MLP neurons of a small language model. Each row is named by its layer, matrix (up: input weights) and neuron, and shows model dimensions 288-383. Each number is 128 + 24 x the weight over its row's rms, rounded and kept within 0 to 255. Numbers have three digits each.
After each neuron's rows, "fires on" lists the tokens most often at its 100 highest values on Wikipedia text that the model never trained on.

L7.up1502:132122160096125143103130125124119152160114115119115180147142131113103083101124110145080115111106177178089113141162103151124142075111137124135126121141098097119128114087168150103145161080092140101136099114157127116106158109102115120124144136111142074168105110137134128180112127121110139136
fires on: " have", " be", " take", " present", " do"

L7.up466:097125145125139136093113128144169130114113143156145133125097111129116125119124095160095086134116119170149173133118086107175148097126140093097124131130174117098137122167120127155098135161105141113140162135114122126146107133145153103155096162150092158115095135125112153129165114094192136136
fires on: " in", ",", "\n"

L7.up820:147049152106148101147111144110141112128122154117117115115120153111102155143121120083126113141120144147174110137126155109160134120114137110127173123136161128134139142116127178154132157104103093155121152137116096146109123110128105101119132087117152110120180131116115154109170114094135131159
fires on: "\n", " total", " Game", " Ana"

L15.up384:132115169147127115140109117096150124145116176144173122126110133126120151129145131126123094103126132178157125134149138132115148107144141129128129106145128119159121122150098100137079100104101120167127127139145086130101145172110154129143155108151138143072122134091159112129163088133123164140
fires on: ";", " as", " (", ":"

L5.up686:134137122147157113090127076142137138141091110152095141105114136140092125107175157127109153128165154085108144113160141143108129107128131116115118157130088199109128119142181119116144111099114136145111163120130095124153138143154151161103148144138105096120102098123106095133170091095128175098
fires on: " =", " has", " Website", " guitar", " Since"

L7.up1475:124126117150184148126164115135166179135112134130144142124125143127128157124113120168159140105127114162143161140176132115134166108133111110146121153108074147113104118114152099140136136105082127144135124152143105135122113123112107151108163166146107114104152159146133145130116113133136158146
fires on: " =", " made", " died", " life", " also", " has"

L7.up1286:110180115100133104104141126154115156104146088142137129174160148137140100174167111118165114120122155120127089127145113133119134125150104145106137112154105165139138135147095131084112156137118159118138090153155149140121168136121118164108142161102126142164136140143158137145147115141132130111
fires on: " of", " well", "s", " a", " and"

L7.up1177:096160130182148132103119095127134118155114147144091142139129133132134149134132100125103158137193148140073130089151130142127150134116137144121178143119147128106125141133111159157125117121095133115098148133108134119097128120109116120118053116185103102136150138088145130106148095123135141154
fires on: " Rochdale", " a", ";"

L7.up1755:102129105139087156131112157155127116126098100131151143198112105144132131112093103138105147101139116160138115101172120118105135112148134077110132139143131122109125106103121166151090121147170111135122130138116146120102123049181127119113171075110119083142108123155105162137116142162107183142
fires on: "\n", " |", " most", "==="

L5.up551:151108147136133144113115094112165148147116124151133143099144069141117102075110138147139138138149128135124163106108108133137105119140132100089111138130144184143107143114147154126128111153137127136096100125101118097120155162136121140159132113131132087102128162094073135157119125102078127128
fires on: " =", " U", "tor", " Website", "U"

L7.up907:165101092118137159133140122135104163143109104139123138148120154129167107102158148149088178136113105106141116133155093158115164096141111160115125116142172129137089090115156097111147132144116123167131150071132129142198133130139190130140126110063134122167130109136108164142148127099155150131
fires on: " ", " until", " through", " $", " 46", " before"

L5.up1548:124078135108138124125109088141050119126120130106153143145132089123100163145128140113186107120146128140113145158134186134156182156147089139172155106093125145126141125149162139117114146142146141170081096099059124125122131120151125137121136101144125122109139147124125125059147127083112097142
fires on: "\"", "A", "'", "O"

L7.up1631:109127123141167148145129162142094161120144108139166168117128142112142152109128109124174144162113101123120143121144147113130086134196118132113109184143153134088104115108149095099104157062124168139126143154150085137100134128125123063170095133109114081151112156165125126114141127090117093140
fires on: ",", " from"

L7.up1678:137074135087143089098148188113122144117129166153137117119114102067163086121105148131151169172112146088119155201079118083122118116109124075127123108126108098160170137086138089135153184129159140160091118130106137137124102110146107112115160131129130167137140143168101126127119123141140116152
fires on: ".", " the", " and", ",", "The", " but"

L15.up611:116106116121157120160113114128158150117132112136090118102145096142084150130151121096144145167111134101102130139154138120173121096135108115127135141170118139120126079164111113073145114136130103112091172119077134086105169156165108135122050116126137131105148171123078099110138148142150142141
fires on: " |", " 1", " December", " June"

L7.up1419:126102134167120143084123113135165117097160122133177124146159149129101131153136115114119084124102122089097156152116144103151143153183148142127149145161153128140155113105122130121132120174141142129142119126074138124123133126129149130152134164151149176108100148112108182118124089089113093127
fires on: " =", ",", " in", "/"

L7.up1246:079132127129093156156109092144088130136111164149141140101124136169162171127134126095137155116168123107197152146161098096073147149153129166100131115125086097143144110115102156119088127107141098119148131138126161133129142152127138139112103145125158084145161133125076115096132166169129131163
fires on: "\n", " |", "==", "2.5"

L7.up1606:108165106097097121117138134145175159120142115141093170107135151120113112146180092083137167124100184130079162162121144137115138120142069170098093136121121132171132088075156132104149136139117139186120146128143134144098078145146155181130111138129141133114139147149108112113096129135176090142
fires on: " and", " in", ",", " to", " at", " against"

L15.up155:113107139107078150153106155106128123123127118101164198107152082136141141113131138090134123153131134110149104124153136112162120105153126143112133135139148192128128109155169133090158145141133135150132132135170123138114124158171115108115137180163161134133112134132127106128087075096093101124
fires on: " |", " member"

L7.up472:125140105160110110166147123134113146125128080163083164137121111148146136141104124116151128101168152147134128131141106108071136136105136088136126158167145146128153095116135129098060099099152113097143166113121174152127178154163151147153130121108147103140184094099103162151145149115143124130
fires on: "\n", " |", "=="

L7.up287:128139151138145107172139169174134167137155113147118117096112150118086154148156127141161153124136099100128172157111156132106131129119107108115123143157149098131105111122143100126104102130123161143168148153150110085120121103143148098103096119104103133152135174148142118079151182074130119119
fires on: " of", " led", " in", " for", " from", " election"

L5.up1158:162138137160100122118097108144120139111126113151149128116121100113170143125123102092148101094109131079126139131135131147172149114118137130142112102079143140142142128072096137138162104114126135088091116135141135119138138076142161164066150151156135114082124133128114105111117152112089123153
fires on: " and", ",", " or", "re", " than", "and"

L7.up677:103135112140125132135154104163077154139123108119101141140143118121122143107129134129148114144156121113114137111125131124129133120159135137147128130085113132132107140083094143115126109136099075131149173185109157089094120121147141140104121159160128159141137146062141104148123119148122127151
fires on: ";", ")", " he", " it", " They"

L7.up68:102176123104090118100122115158134123114175113127122148145123165173098113140128129114163119116143143122152137140134144089129107137142135137114108144158120119135179131141141144118148149128116107093108163129158106167114111117144151151087098108181135154135152148176121123153191138097131085130
fires on: " by", " and", " ال"

L5.up850:091115123108124106148116159118142119128164123126155147160114119138111109171147138132144098135110120108202112127115121145111114107118116126136096101121138133122136109152160127153131132176127144128158116123154104100122126142134147120135094057162139166136138116160166111127119126109104107083
fires on: " and", " defeated", " defeat", " accompanied"

L7.up452:136140128134101116136152142137092102132129115111103140100131105149132113111150096092103148122102121165166163094165159084115183148103115144115139132155112112129069147102099100078103100143110112099132102141119111091136153099156145155178140171168145152097148144116170152151137139141122166154
fires on: " |", " by", " at", ":", " to", " joined"

L15.up792:108097146135133131115141152131136111143125112127168135117101169173148158106142146117152093121119155149167139150122095107133138100128150131132129118148170168150148137129136097091105117112143113127132124111136125123128132108140135167126083152095115099143134115126151131149135040130197123117
fires on: "-", " ", "\n", " \"", " Mc", "'"

L7.up1195:187135152129123111117143149167140136111138100163120153122126134120133140121115107123125181103123117143156132100135128086082132121099119099109145126120100099131164149082100097090152131130205154042125164132096133110154161109127109151136140111099140117133110110112093144116149146133097137121
fires on: "\n", " |", "=="

L15.up141:099085127162091144151132180163129118158109102168096152160099142138169112147146170116135125127136147106143105146105149120112118151117134136074128104153117170148084114095146106146086114118113132112161117117142177170141182113176164142123105107107127105185120141132100113133142120149139129152
fires on: " ", " 0", " 1"

L7.up534:130120127155107115162115145135135132103111128165102182151167093190136152102132105163138112138117113134120164107119151095082110132101140110151115151083123098100156117119153135091136147119174124105127144110133147137108202097157161095131116101112158107104143123118101138099141175126127142123
fires on: "\n", "==", " |"

L7.up404:123118142162069141107124143152174094135125087095127159114093184134174092142159131072121181162138141119126132142122139115159128156150179154140142114166082140080120129152163155123121166131137150149150145143099127170149108114141159151128130107130111145193162133140143119140153138144127085160
fires on: " and", " of", " had", ",", " that", " has"

L7.up546:114082103150108168155118099082121154127136161108146172112155159164159116123143161092128114132127149150145136133101112115139158112120122103084145080149137149116128103121101090100147129147114121163119185154151145152138133155111131106098105103147132110112089110143116131092063114139095077114
fires on: " |"

L7.up1655:138153100171112114132114156136116144145142113174122188136136144138125129098118098117119155141134135121171138117179131088096101143162146087113136135125168120139166096115137154099087137093171138089129142129105123160125166139155131144114122134128145121137160108104116132155144177172144139151
fires on: "\n", "==", " |"

L7.up1691:138100131122164150122110164114132136111132124128169105153119135119156120161154144141079142128099156153126160144180123114118174084113121078134144143100118180163095168099160129124144130162113174151116166124097133113138133136133135131129158068166142119139133121121146104068139145117124127130
fires on: " |", ";", ":", " National"

L7.up957:135136174123105092139158175098119122139118152129154109137092132127137117144105166083095152113147131147150122129175123117128140107126099084172163129121120150165131112135099121110122088166108133133139094144136111095126137109151128109101172100125138081093182134152158102151154167142147166095
fires on: "\"", " |", ";", " (", "==", ":"

L15.up73:114096176170152129146129162116110130116080140146137150126189119150114145184145155153165120142118121130125129092109138110105120147102131167098133081159136146123147099156125071139131161127132089135146093160141112114094145161145135147146133132161150082102143146163129145150103126150156084122
fires on: " |", " \"", ",", ":", " as", "s"

L7.up1101:101123138068072137086129120126169147114136112142151134135113163149138110138113116095122097153120135088122172122113119158109128116138157087101114132185148128137106132139099137080143145195113180092127124090136103093127147094139189137127132098132098118113144121135120154150114131093142129112
fires on: ",", " which", " what", " in", " than"

L15.up1421:130118121138134130152118118132137130123083183097133126155120105111152128196163130121122109163136102121177110116155111078111150135131141121120127147117088156155181149158118127114139101126142122143113099091111177105075102091161160147128176128145152145091144159141119127102161130095107130070
fires on: "==", "===", ":", ".", ";", " the"

L7.up177:157097144128146093140135073120107142114085127148138151126156121106120109119182153140190089118095149137102122118164097085144105148144128118115137139178108119106123128149101077102097132153155111153133114162119137144114158185158132145097104129139177151126111152123143098156139118148113117102
fires on: " |", " .0"

L7.up1319:090107104094132087126119104125149153103113188139109155134114136127121108135107145134109156147132137102147137127158149102129080122128098134096140144108160140108116147084124153182143092142156148126066118143124090080171133147170127135141156148080123151109128148146120137116133138121117102122
fires on: " Best", " ×", "×", " best", " first", " Top"

L5.up350:119098186076125118108103111134151143145140141133141145180128129110095162127094118161165103120151136154079101142142159113161153125125110121127127114124131145119090099115144105139128145120125098203096163131121156135111122131141135146121138138105143121118134101127174104135130122093097123063
fires on: "'", "\"", ".\"", "’"

L7.up318:094172168100146128137148100123176157099124111139166156148099122123153097120112120114191131131153158119111144150079157118108131114166141121103116125119112202141125097124119132102074128170112130117142142115113150165131132090148135150128124132131174120114134139123111100164145166118181117121
fires on: " a", " and", ",", " that", " but"

L15.up138:098148109115128140101101179143098106134146149119122168111152093140132120125126130073139114079153104110114125135121120136147152117119145130136126133153078091156145148113123132134155114174127127121152151147128185104102085146140100141123123110084128122132123122149121186147125118219085126104
fires on: " |"

L5.up794:120134124143133124140150149142121113139120130128150083141147154123158142120132125161116101119123119099114140125101137096129127119082121117151135124110128119142115135122166084145132124110140127168087148178093134158110145119204115116128144164158083147159172106139128116153121079159090128173
fires on: ",", "),", " Sheet", " and", " Pts", " well"

L15.up607:118136123139124128114093112160122136090077150107113160124086120139119143176119143104097143098142110144122138157121100161091142160121122122113104110134112071164122142117118142129122119147145125177119180146131115123156144174104112118110107118132089123128147100157176180150156094142137145125
fires on: " |", " as", " to", " of"

L7.up395:117132122137113098086128115129132163139139132111150163141060072115138117110130111132107119140138136141118128125155116124066154120101145125151141150077182134102143110137130137131095113159092142075118078172107149134120177092158158156136076127127128110135146173123144096148159131151076170150
fires on: " of", " a", " and", " one", " Of"